config.toml
n_kv_head = 14
activation = "tanh_gelu"
qk_norm = true
lr_mult_o = 3.0
lr_mult_down = 0.7
beta1 = 0.9
grad_clip = 1.0
warmup_steps = 0
batch_tokens = 131072
seq_len = 2048
train_tokens = 1136000000
MLP neurons of a small language model. Each row is named by its layer, matrix (down: output weights) and neuron, and shows model dimensions 144-271. Each number is 500 + 25 x the weight over its row's rms, rounded and kept within 0 to 999. Numbers have three digits each.
A block is one neuron, or neurons of one layer that tend to fire together. Before each block is what it responds to, as a language model described it from the Wikipedia text at the highest values.

Responds to: Mid-phrase continuation tokens. Second token of a fixed multi-word phrase or of a name split into pieces, such as "on the", "a.k.a.", "on-demand", "Deir ez-Zor".
L7.down21:497557504494478484507465518537496485461518512541510510540486500491519504495524497464443504500446517511492461504523515472497494510496493470462518487485503511498511497485489509513458507484538473484473504494515526499477502464468484455485525517496500536494503484446476462507474492479517457501481477519471502536509507490479519501511513475506513520560506534515526486507493462515501505480483
L7.down495:496518526498465483488478516455482515528532501505494474506489494503512496511523499481481500495524517453499550536517537510516504471477491460513452516515491506517507497498488465524537505498440488524499528525494518506497535499496442500524549450519456471498465553462484525500478556494479481459527538509498497569515509468529543482496527462522518491489508473557478467511475498495456534559504
L7.down683:544520499491491504513498486497479463500484519489458519523439492513542499500501504462537477523482498489477504518491523467512499442528504501519511507538523487498495500500478546498517505513489500510475511490489466506500443529494496527484522534546517512542489529487452526492485528488459466545512525511540474488512453503486490502498486491498487520452439529507502534519484526536484492451468
L7.down1180:503531544510492484490493466493492549498526483500523467491543501502516494539477491490487496474476505528577508496495503546497479500484511504480526474489534528491506478490481521530521497477512504537498505505465520501506521492522540526484507497513416513516449517463496503518491515502477520507512463483452483537490500496502473500496478470484507540522548478489529479523496491517498474511494
L7.down1192:481522495502472489508487498516480488480524475521530548479516523506498553506482490536504514459503517502524508504519516453500515512532548487526521471464447499503494487555454538513513521540509506490474504519501505489479435505530476482472472504481492499517461517523533512503505503484487504500506458537508442525500522479525498486471548471574442542525478496521526525511501505529513485478500
L7.down1201:504537473490539481487543489530463523489504507508523474534540534505505512485495487406536510485464513517538511499516483500499490468454477568465474503494527505504484468471524482511488478505531490483489488467502483498558504520550447504511536463533507481512531487499493490477483474482494503483542426471523489519505492486549483482533510516541520508474517457511510512507456516484479556503513
L7.down1204:544486504469540446509526502498482527494499501521465519520488475514510523529458500559510504507516521492494437511524495516510515507468537502511507482571472529498471481493505496487496491530485515540496509502466517444477512530473509463509527502520484517529494494496474502495495526511492541494556478532509466500511495527515513477443518498473481512486507513493493471531509495502516465486556
L7.down1326:478457479523484516522529499481499519537482501488477535515485505498461540458522505475504516505522520475475531493476526480508489519513479528504492516520486468477538539527526498470482489478488502479502499474499515539496497531554474532513524527486488462472450493499517469486515506503477480487522500471533501524508479496445482529493467474514488485450503524482501499503473469511514485494522
L7.down1600:540520506499521494534510507509494522489542465547565463535504497518512473545493495486520510463475436499524513503503476474509481498533476518507516493502505497484487487429485537493475493461489549478505495525522471577490512489532508523531510450467470536509518475503496501489560493539499514489532520474522451519506521524510520493499502520502511535504483447551465512511533468477483477508483
L7.down1752:550485506501503473479514485510465502483513489500490551547490470503491508511496469490471470470505455500524484503528475485529519500510486516490480502487529471483526465562535451478490504514504501492484474480507501476499503462556487503536512525488538505519517519509522533487506481473442483482483523479491509503556505538460508534523514488505505458495514511533509497519488558518496536515522
L7.down1817:512435504507519499492490497524480513512427513491535503480488546501425527488510531504519501446462453464479519526518526552501501525543493481506488572499493485493479484514516553497489531490492497480506515498497489493489482525498442483523489466524487476504556507537512485505503492507515474490497499533518517482479496516513482470488525489505493514563465498493484512455500533517508516520555
L7.down2495:497487525492507519516491479527509493454479515509465552475476505565521500456484503500438475500487500485491515500552511526492499498529560488491522493480490498514512486477500519486480525527498488476440492464520520487519511509481491528505507458464500517508501501510497526518472502484493520532507483489492482517541485503537518503467529482470478490544499549473472529499517494492523558517522
L7.down3125:453471454523512530518494499509527527452465477502523483486565555485528532441516508489453534489507542500507514480491501508473493515519509513489475555448503500488473503503498501526484549505491513504506462517523511531511500511489504501478507490480501458518508494526467524550493497519486523463514514455537502485477485491474502516519520516481521495526519546448526517508499487516513557522554
L7.down3419:488497522513513499527459482474471523455531513480485503494514472503433531500513465492475475508531499468486492480512522502512502513529493488492480508495490451475501516490528510507495511483520514514503508491544452475486492529558498496513504500514511500521468517520553522523460478509546545484474542515470494486529491533500482555518451505520495492479536492475486485539488488471520505522479
L7.down3507:529489508463544473504424520488477504478478485503532515488488501514491537524495512536520442494511475471509510521534528502569532487479515490492527503507480481487508544519442473490445482504526525524498463460483462503507522516549469511540515504490502449484455521498464547487476523505503498501487498489513542481546485494505461533503473506507467508496541461475523534527514494499505497444524
L7.down3531:477493540512481530482504508484537461555510557518494502511510453578502469507510472507513475533506516500465497478490529484499426487502545485526482493480520474496508475522520534449516508440508505502512527461557496501491501476494475497514526516565494473478524497526472506557508473499462528499498523517522524558434463485505482532514451438509530495497490477507467472506471489501476484506474

Responds to: Mid-phrase continuation pieces. Word pieces or joiners right after an article, before the head noun (a distinct but, the then, an oral), plus name-internal fragments (Boaventura).
L5.down1684:481508539560501486522510482498524516521483502507478505465463537498536519508533506523488486541467492515494531511529453518511465483505513502467527560515492471464473487527479501527509510547526461482530513544446532520466480505530493547484496522486495463507461531500506460491472498487479499479518506477476467510428506497478474509508503552486480523514481556517494499510480490539470486470495

Responds to: Subject end before verb. The last token of a clause's subject or auxiliary chain just before its verb, e.g. names' final pieces (Presley, Ayeroff), who, it, also, later, would, and.
L8.down542:541481527501503479470484486442478463497480490525495515488501549491494528504494477513480502493508513508503481508500507523490534476505507537502486482511521543485543468482518548508510502476483480508506470496524445461496508516500503512445502543476480483503479487557491539472504506521498512530513537494542454494495436471486506455516483520473501513469538536511510482465489428528541518484535
L8.down711:480522520510520512495543494541510511484450427509491524514488564551477488467483485494493455497489492478492518478542530445522542531469486493515527487480528477448469530555491532508495478524495473501492489532491494477494522517542473462490493502517503484540488486534490477510483515523531549445450482514488499481484531479482486511514471543510464485469461501505553488483484492532468529543517
L8.down2028:458479528481506485506503499507482482496487479508510502486485497538482474511471507492470483516532468502510501532514498492517529496499529531507458518538513460498481474521476539530514469478527489488501471513524503441554496492486539500461436503514469513531522508492467484492530495478490493500464446508506521528510496512528507499488495527491538547501499558474523531517494464493490505505500
L8.down2040:496526485556503525494515532483501484507525486520530544500506507479494460515501510477530489494548536506488492506507501482504486453509482475480491527521483458482530504510520484496465473454494506516478537512488432487522498522501467470542497486454505542521540534477466450451487506477514515509505495488470515441483498503507515445500500547492503480489539462516517484545524513501511514501473

Responds to: Start years and "a". Fires on a four-digit start year beginning a span, as in (1895 – 1965) or 1943–1946, and often on the article "a", as in as a distraction.
L7.down5:499522470485499459517558470501498500489505499484509471463474461478545486559493493490476537500481510462495469526466480498508483501491495534515507490469496501483512522532465516521507504499507528491472520469494492522501531471531488558534494497491503478503455500505507473527506515480486493486540487493484468456510509506477497547550507522480511488538478539491506507497495516487501510457518
L7.down112:522496486521493493494470476493537506482496495517455487452494520471508485537491500470513523493495542522483464505526493538500456468462500473504507519484535520517506451492536516532526506497461478486524496504526531515541501523492523480497517508522510524503450522478551503439490513546478519483496482531465490509517515556521515465505496484533490499527490493481458517543528490460483486476495
L7.down161:506482478481467503502502480490485478458528521513507536537504530468537518541515507516480456525499525472450517517478515465525529478518504548488454550552489512520451512476489563528476481500470488485475506512548547512482498490491532518489474505498484509545531504474526469527463543449466490503500497457483525492470524502518515490526502555489520487488473519477503504501530518511516496496519
L7.down508:502532485473506463509479506458553559544485476556482533491537542497515494505534512502504480461453473463486512484541486487514503477492498492492503518524496507503517484534530521518483516502456515524506473486494512485526532448488470491460532490482501496515510495468477479539514474518482491494494513514519502491503491462522509508497503501485516495495506444457496538515502509492535484494518
L7.down627:558502453507487519539497489491540456498539492482456489492522546520516479487460501527491560512551508512477525529477514446491507490500482491509475471462546515525475480503480518504480462528580525497497518534486521479514527466536516452532500466472488488500476514477467490481532474469500525512495510523451454448492529509480497533538479468494511521471457502489498450511499521516492472504529
L7.down670:521458533487495431471516509502464490522508485493464505481502488530512501439497481470513501497540483539525530501501491499419475506472518489521456516497548504500521480460470473511509485504547469491492505487495520564507498510503506509472510501512511482492557484503530531505469475449529496467492478507529517540487507500434477523531487468501508509526507490462523507504449503503480488475508
L7.down991:519509485517489464460497503493502464501515492513524537463508521502498494504533514490503524509482500515514518483492521505502525487551480489473483490477489495503538485478509505487511539540488530477467505494502516500466458527464542544503525526504529545455502499429502548439514531504506509486461498501493475486476474434548478489510491506538520530511534516503480490479498537489521468524482
L7.down1211:481518493455465458505518452517496518530471511524474528503484520482526490503536514460488483507499517480483502465522475490519500551479482516504494522487504496482541487508503529513483471487504499500506506485513499471487449482494497497474492455464528509499494503474493534488527493483515477466516501466494505494502497518510498484476466530529518502490531460491495528496501523498492486542510
L7.down1663:522480523483481511475482487512477515526495514494499507478526486511499513502482505481534548492473468532463495494509552500486512479507526507482520483496515442480473520504498500533445478453513523473501495504456494512519531514485496487485498496528480515518505485547519483439482538505561422508501500491531490488529513530494501507522487524492476523530520474548457453491507480493493524510521
L7.down2230:516516501498489481492557467527523503503517521472488510447541481464509539493496503531512552507524512517501519430469483482507512457511470526483506514510520534516499508459492542545522497453479478484497494500483487497453472513496514450503461490535469512478476518494485491506460531517480495475446539520511491526464527474488492555525499494439483479480532478491492527518469515444527481469507
L7.down2429:512533475500541482533480503508486454517464461499483515493518537484460503469499508513491452488558526483503500507449525462507502485524494563495510498530524530473502458477508520528517507449497534502539522526521474494494503495506510497456503523530475478444525504527501538519542503555494501520488484547460499477482521501489508497516451480493474503485466517490451511515500493491509491480525
L7.down2663:509518497482510494508498480471512492497536450465525502507538506536501496517506524512486493550485474483498500503491485511490501515517469485520551494500529490525522449481452489482507510551547561515498519479445494515511517491523484489494485461500519482483508478503503517490482491484461549491498472502521520448467490484483477507536492521493460529492530485462489499534495509514484478503508
L7.down2734:534458516516495458465492508496473460504495480507498506483471502516475509502466473492506494517483540513476474511496499554523500502489500492458499490479502515522516485512486506528468498517526488549510467500433536504457492505518576519486488472459492534435508481497519518496482487525497506496521489504511516541524534505483496467531515463565462500514542508491486491498490491499488517488489
L7.down3219:528479482507503490507494526468467545521512524484489454517535506512521495466531459476460548543541529539484465494496497516511480477488487570513504466532498507522460511514505540480501472526505515466480491485523514503517508514501513480493456445505499512495478437514499538457487489511494494514516499476495524486506502538512492480471533549494560507479467477532478536478465513501490481498537
L7.down3220:505497475512478521509523492484482525507501505479452499490507497556504494531538496454459520472499471536508465545499547528542481567490474483459556500484484497508483466542508539516519507486517518486539460521493478479530460498466477468498480513509531499492499509506515471441472505471488521477500550523507475492448511514541473484482485474525493534536540501490450478503509535488568449483516
L7.down3225:468513469543478493496486511522478523474453491472489478505557507490524493468509503545494507505495527499450482485474551475458515521475493515524506543548493492476492515528524508524494542452477503467496535508523494508535496501483463510479474515497519478491461503495512500469538461523491492501462494490519478509507520562478480463486495535519576486519486486494501462498528502504484502527522

Responds to: Descriptive article after name. The article "a"/"an" that begins a description of a named entity, mainly in "X (born …) is a" Wikipedia openings, e.g. "is a German volleyball player", "Rosa Lewis, a former cook".
L5.down1960:461509509564465502502514533493514479499522508478481493513529493509518463534490479506521472494518469525514494550491514510484475544486489475506505519481522520481447515545480501451467457518499528512488505494502522485509500552507506476512488530508508474462513459524488508488518504542484529510443496485513516510506556485525473511499531501497482523484565477507488498535485540467493532525492

Responds to: Mid-word name fragments. Short word-piece tokens (often a single consonant such as t, s, h) continuing a word split mid-spelling, mostly place and personal names: Ru-t-land, Su-t-cliffe, Bra-t-tleboro, cross-pla-t-form.
L8.down1346:518505481495511510481441533498485499529479522465460521491565473504502511522482501472488451502502436513513532531481468488536503492507497519492488489503489474500532531535497527516503480489495491534491512511507515497497522511470494481521512558527538530482477498545459421473524514525483489543488479531494525444558477513530509508533481472480513524478518490490494529487510477548505510514529
L8.down1468:527491454480499493486484483526523499482449447518512514458484511496484470491460469505468473554497486525479490485468530494493480460502493510454515528520486497537485509493496522505530517512513507576478490503515527499494528535525525474501463532458494514478504528456517499489504521548499498536508525544502496508476495507494475489487540502509511502493513509500508530499519479505459509501511
L8.down2117:529493492486503510512447548489502473488530519499490469506483543478521504517487515517526489464535511488501505481476526511511494547511538511481455481499511522486470496490496455527459498482563544496493460469479548473523493495484458494478509477487526497480464560494480566514495505496538487547514475480455508524484515508506482538511510502505484481520528505467512482503529506514489469488530
L8.down3545:521493522512502502525499475555462578525513499509549516462502527472533529496507541474523515527523456528493499539510502526470511514449514496497480504527497475447493509506534526501500463504515488486522515505501482541507502524533484485485515478520499528499515519513504526488509493517492506533559529525464507485504505471490461506465489530477549489507465493524438487535494520493482512503535

Responds to: Indefinite article "a". The article a/A opening a noun phrase, especially at the start of quoted titles or quotes and after prepositions, e.g. "A Momentary Change", from a conventional; sometimes The or first name pieces.
L8.down854:502473517524521481443477466520496459508452544498524466490505518476492500504457478492524490536541477480460518507468486513516525534470500532489523469551510493506516487497531506500518500512529513492522453538508549480540501487469513493497479512516470465527462483485481570554485511535485491477476506483510517491519517541495500528478486457499498510459523515509535515505483535503492498503473
L8.down1834:501518486500518450500490500458517540537498464490495485519541531500503494456452537447503511465486489501478472491458527514489518556472521503511515513561486474517467503549463512486508515536516533518482497540523530481508470508520486490470509508488480487480482504493494485490519520479476511449475566509479519530444522521464487450528482495535503488505503533439455505528457526505488497483477
L8.down2938:463502497518518494479496450515536516497492502518480478452510470524492507513479535486519533536477509534477483483476520484505528481506544528474528465467507517515491488484519495478459495535515490556479475466432569494517479509478516460516489481536484477450523508527490526557496490517528484512535531504526503467528474462532493534516458470495507463484530520465524495494526503467479502496505
L8.down3056:506532497543509496481502447479564530511463497509489542483473500525520459524509502533539516524506449504558526492504550533538512484506466517529514497473570484530523512492477524490476489514502515525490469523448518491477505502451478490454522479490429521495461454512480504531465505482486497506478525513543473517530503490484514522504513515506480546484508515520532540532479523459505509530500

Responds to: Repeated list-item prefixes. Tokens in a list, table or series that repeat an earlier item's opening, as in C. epizoica, District 7, Shutter speed, Home Runs.
L7.down34:463474517487509464542535471515492448523487490486479530515558507493515467476494473539520507502483496480526513513462518451515534480491519486521512529528533484529554468531532544546484505490496525467508498515533493508523517503497488460562481495484481499535493501498509494478500532505488510441522477523489520477481473492509453483522483467465510507477458527493498531519482501528525490493466
L7.down224:526504490506497544504510493530505482511472457510524481484494523491487487483486500503493508483516524502514481510484508494452493523529500509501431468519480534490519496504532500510452455490515481493535528527510519503481497539488476530455494487509493558493487494515505517464506461534494437510491520530512546481534497492467531488497503510504519494516493500481525506517452507511460461542473
L7.down279:498508508525538583478515470443522484487485548505522512492519460535488503509511506540481489495482500453492464514497476478439538488515561508520498482485504488509507570501534479467474452487478520539491518462516503495479519492493533480453501476509490469457534475505448483489418543513526474511490502523477486461536480480482504494485526498519498522424528563476546503524467485524527517487537
L7.down449:458506516479492481504495480507485490485469472497454519497543500489469514463481514519487528517469519479487478496471543483470452483511491485496539475529526517533496490493542513499490479454469520480487506510490485487510494512478517509514492449528442529477511489531497450515490518514500516483535483504479481433476451506507524500496462473476528465510489518505457522479488487522548520501501
L7.down744:529482520428463538498528474451498513519541446502489533479512563506473506517496502501530534505468500530508511500507516469519499521479466459475532457503508506510509494534535542494503561508516478521495513511454496510506543508470511482491516481516469527492522496508488450520542521528500469506483473467502481460485462449520534517506515482501523488506477442513492531498503533476531466487455
L7.down1671:443477488516524491501501462512490491506474436473480517514507505531471505487454499526489468489472496504507462487477483509486472472502473486512506491510491483513500543486486511465503466470437511462460522533464519517489492523491499494531455482510507518512517494508523466513506512468492495493497468479485500435496528486515469497528504480526480473489540498481460508486503545491467500459493
L7.down1818:481469506493518529521510471500518509480480443499512495484498528479463497457521478519487511518478539489503463483508485497468501514536543483510528499480474545477530541517506498472486472492535490524537514478494473506503505541503504513473544471489469519503469456516494512498475475518487465490496471528512512466504523470499508467495518466470459495481536501502570521524478509522561525523487
L7.down1889:484504489525512514544522500490488509468510477507518474458488518450518510467521502486525547466521527518503473496514519502467465493525500508489472506513482518511474521520535502516488503519475489498486499513524495510495483461502503495486472459509516518503518477519534506483478483480498447487500492520496519489478490484526543496513552502506457476481483517490489542491477536523467479534481
L7.down2133:490504478552447458461496525459527554543507527482515485498541456513486503480483469504472505488494514495486482460496525553496488501495534512477505519519550558471498540538525503523483513524475409503511540484465505478477511503500449469454497487483537503455478479522517512486505462517470472507475478491489504511494471506477539469503497481497490533558530549486502489481494493497516561529475
L7.down2263:506535539511483467471502515514542517540500477549496518518460532482480486473496499501494468549487496477455510476439522486486565487558483494501510545534518449482502546504528495520480505498525490523500506506498481483482536481509511448492506493518504501493507520485475523516463542480515523478482481488502462488515493481515475507520492503441483480497485506497510478469559467513485470523526
L7.down2277:488491481478476511491474510488518519492507520508519489479502475487516520507515542556541535512508501496544492494484462490506505458532465504459496508483508477535500474472435506524511486473523470523455488466468516515509512495514541499488532491496457535533497557485527480511517499464522510501514470500511502512512514487529502494507476506489489503467472505506462521519469485512491475514500
L7.down2451:509473488441499490495509464499530491503485482455498511489475498475487481524495463521539487538488527498515554511518519479494506508468466501533458499530509526512531505495509495477522450479499478487520503512515503490512491490515492491461499526493481488508492452504523495512476495523512484502473486502473493520455524527534542501529528475524507515516528497492518494506514431519545497536474
L7.down2461:509514514587533516508498518526538511488453509445509508482526513525518475533484497460495519525429477475489457494501541561500488485514518532503508497510513494484519495506531500521492484512499529474540479517483509519498511518491493533477478481481453488544519509536544478484465529527484501496522499542496481499527534518504501484475471490495484497519493517520474504478521541524515488507492
L7.down2789:537504519534500458482531484504444490546560485483479504543490500482503519501520505507485476550461472492468499466480491510499467471502506478479528540481482516487515449533528500488498502520514511458509514500512496534518462551481476488477490504532519551493522467497484517496531494478514475503494515496494490484507511466531514467501501509471470492525477493516510479535463489508515519490469
L7.down2991:519531466509484505526475508473489475450482495491516488551528507517500517460463498452496523484512490512536499471468502536506538486489516466489530508479496513490464510508517474472500524510508511504476500491474470521485490465495493501536513500473499486488540482535492475479518525480513510538477487495488492496529485493515518490500535496485538542484467489490491495479483497478484498471465
L7.down3323:528465506484529523473467491523456510502495457456516496483492554491458525499519508517500528504522498490482506495481488510500500505517547510534482479489538523498521516505516497473458471490509501513550519451509475495496488528473501509481534491520511534531522477547493494507430438530463505482477481530474502484487527467499491476500503501491492491489528526499530497472493516500511516513499

Responds to: Relative clause openers. Relative pronouns which and that right after a noun, starting a clause (a route that, a career which); also subject it, by, body.
L5.down248:491502507473493492522504491462482452494481476517483491481481519494488531498512461552492456532497503529543528555511489503492511462536475498502462488530465509516525501538501524542547498498521535485530536505506511456473472544524489515519471503515503461514493468515483500526459483500498440527518520498502499507460491531499508475490549543494495501485501515514464556439519491574533471481528

Responds to: Repeated list-item starts. The first token of a list, table or sentence item that repeats an element seen just before, such as C. in species lists, UC, Improvement, Kendall.
L8.down417:529459537515470470491531496495553515507499529521522503508499521539545529475522513506574517491503523498481496470530466503500501494496529523517454546497532495504509498511512461539462495504526517478491527532484541468472514512503515550471516507512446469484480498499555511473473483488478459507467478496486489487531515499510518489517530463504491512451462546458509491505489534500502485508487
L8.down1943:523480527524536490527461491494526550529487503473516514484485497524445468480480520470485447528500480484512505504538475493517464492536471530526500473478494506486502522523513531508494552529472499505473486455532495517562517465469439465473508472470497524472486481527464511477524498489497498482527497508532515499461482531489478482505545473499490490482511515479469511544504465500540519495535
L8.down2184:499491508480528486524543496518486537507509500469501509517467486514485488458486486510497505510480504515518492500519514503527504472533503477481511467457510499510519484524473481514492459492477514500533498480530539481476545512510492527506510523484520482489506483563526526502496527505466542497501504525460498465471510496493489496476539474514502517484529507481566448514478533524462562539536
L8.down3500:458501503483483495492500473473536517539487477470496534493472460535474496445508532498475470513488529518497484516497466521497501507525498477470500469503518513492498542539499508518485466471526477508518516478516514489521490513519512531485502495502462511516490454493475511488461488514533500477514489515498515545486551496472505465474544500486476503482504533492501510524494503524482526513501

Responds to: Clause-opening subject words. Relative pronouns and other subject words opening a clause right after a noun phrase, mostly that, which, who (a team that finished), also pronouns like it, I.
L7.down573:526495488479463491487484543487509512521551524467566507510479478521491536502488440445483505500515505476499520507539513480484491525484527519518511480502534488553477486458502467484531550526506510524517537490517514503507545487531509498552490483543554507531510483498478511511460512505535531473476476459455464523534533458534515497522470497473482503528471495502513509493537550507507522502510
L7.down598:508475485465499515517466438499548483487542504509472504539489454444501488492484473494513554501475458509469484531478459526492483438513542461520468506485512491481490502536506527498545465560515510523486517490455484504473486560504503516458496518527505507499540474494468473462514484484584484511498496513512500472460467487523516447500477489514497470479501513486495514462495481476532555471526
L7.down1199:506492521521485485491478499511532534503507502457470531504508507481495504450497475499459465498455436495540496472510522556518481537484497497521478487511494478500483490490498478489465515556482456498530504491487506490535473519451474543493536457506466481502509500546522449498496510504465535483521506503493497503529544535492522456513557508533534482496455459559503503486488494519470543489499
L7.down1282:516493499516518510547474492529497481494513486515502508498499522525539461479539504517523498514475485474512524483507518473500511478496461486532472506476517450481506490483511477488518500488502516472481470523520526454467507511490483498465502493487458510533514456465512539459515507532523529529472500474500517483498496515512507490507479486530434522521510491515458514496534522534455508521499
L7.down1318:458526511496508484478484496509535521437480532465473531515499481512504516501504513555479443532494472481553491529474489506471465508513493528469492505544516475541550488507514503517510460516481549506498509451501498490504515505451517461501503519519490493495479511499473453494546521480494486494516531495494448480469540503490506547475516501504517489465517489505518484494497510513491504537480
L7.down1401:502503529509488513494544538511536503491495490526558503501458495511502498499490478474523533474500437508506460528505487511505473513499499473556470508499513496538451515513472516504488470500533490461492509514520530515501494486515504506515512508544500500507520533497469487510496473466464523527500489466513502517502486514509508487520502507514457532519515484502519483502478470479493494520534
L7.down1412:517498463495518472497484509528541471506566516481492489531491561500554516519477491502499516471509510538473522526481513482511486479516545503482476558525536531524505469503482540546483508504546444453501500466521496454516480480489529494496494508478511428535511526525492536524499494514481531511505500501525525526507509521532516490479487497514519476498489503466521544475512530481486463533525
L7.down1812:483491506491517560461538492505475524498470531510528551518444528474507525488489466518497485499451452539523469514540560518517515482512474518506474525518513537495527473510534527516511476522471492526514497499450515479545504496499517518509525532532468467525540514551477520520499515478498505480500467489526483488448515521519472511500486523512511463472503487450504518465512501529437512502530
L7.down1814:516504539545492500526500499545554520521531497512496497499457471493519562483495508511506496530508532487467530436502517467524516490475468500484512480472506506480440504495504466498565501508509462468491526514475533492484510480502526479520476482481476516480417523508511509489516508503530491489480483534516530514544500476514474498505492511464489465529491477477545488474501536485536483506456
L7.down2258:520527524526498482512528491496544524524489508460492516539534450505511504513508482513527509490488496463515517533529491506531507510470499461463476491502457488499522505453473541532484497452473535470492515497557480501464465477448525506545546512511509453525540504488499521537533472479479490492500482475498442492535506474492531473458470493480517457475524506552527474531517481493487506465480
L7.down2314:507514527495503476476505506531448546491488494490492499493453511443516531492533481497501450471517506512527480541482491520510496541496489463482492459498472518515469530519505534460507495533500481473497519478515493521481529519456505509495546532534501515549513566440527463519475516545498549465487489540510511459475489520518467505497495492518544497485505443494513504452527499485481524488455
L7.down2423:480522527503467519510489493528522441475524472460505513538499484463519519485470503493506504489483462495523520531499484492535514501510492498503507494475507537475462502506513517530481468511524552474476473515513454485486499522516494481502507528489454512512504482492510489506522513479485499494468507510505449442507482535530539443505509511488494506519484507482494505464507521523520503502503
L7.down2815:501477537507519533531514535461468508536499488565486513522509528500519499545509489532521486506495514523515461445477489499535464493526477536483460486481530453514497470466511477515496531538541506502540459510475484482501525500502530481519497477482489480488495495478503487523553504480507446463557473518485462479480523520529507475504487508520507468486477478468520442528482538530476504481496
L7.down2845:567494505520516486522514492477460431500540531503482491509477522451439524487500487553492480480511464522492448546473479498535482484543468455570463538513527504485488509430473532539500479494491544542489462478477482513510457505516489477485460504509448509518510493516516532503508469515530490503488508499510480473523502567525511505436504460527480527500478474515483486477504513517510523489502
L7.down3072:475521476495482506496469495494503544470480506527513492516455462487492521542495502509515495464503519489540543484520484502491461554464514505500523496491474476537510517490479543512489522510506456464526516481492462503502500514459486482461525477507490499445477511477499534484485495516517475495510486531460487532505529464498521444526505493505514483503461469489461552512499533533514477513498
L7.down3275:509476514495537532490489504502474500466498467495480524538501493511507505457503467501483474447434510511546474529536533489498497482514448466492525487496456506500516516527509522518517495516495545502522496488491491490524521486516531520518504484508514500503490483574512437511484538518487518469524510483468497471463500500510499479512534481523550482514534516485483512599513521534474520521464

Responds to: Repeated-name completion. Final word piece of a name or phrase that already appeared earlier in the passage, such as Hart-ing, Kno-x, GO-ES, Father-s.
L5.down2266:522440506522523481528490529498533477483551474505556499528514521503486519522466523529486532523516495468510503511493506497507503505524547546454471520543510467511447534448505469499503470516463475532504498509507480473509502488444491511501509523476456529506507472478499494479472492499461522487489478514484507474467489451523465508486533488477530538539512525492470526497510471462504499521440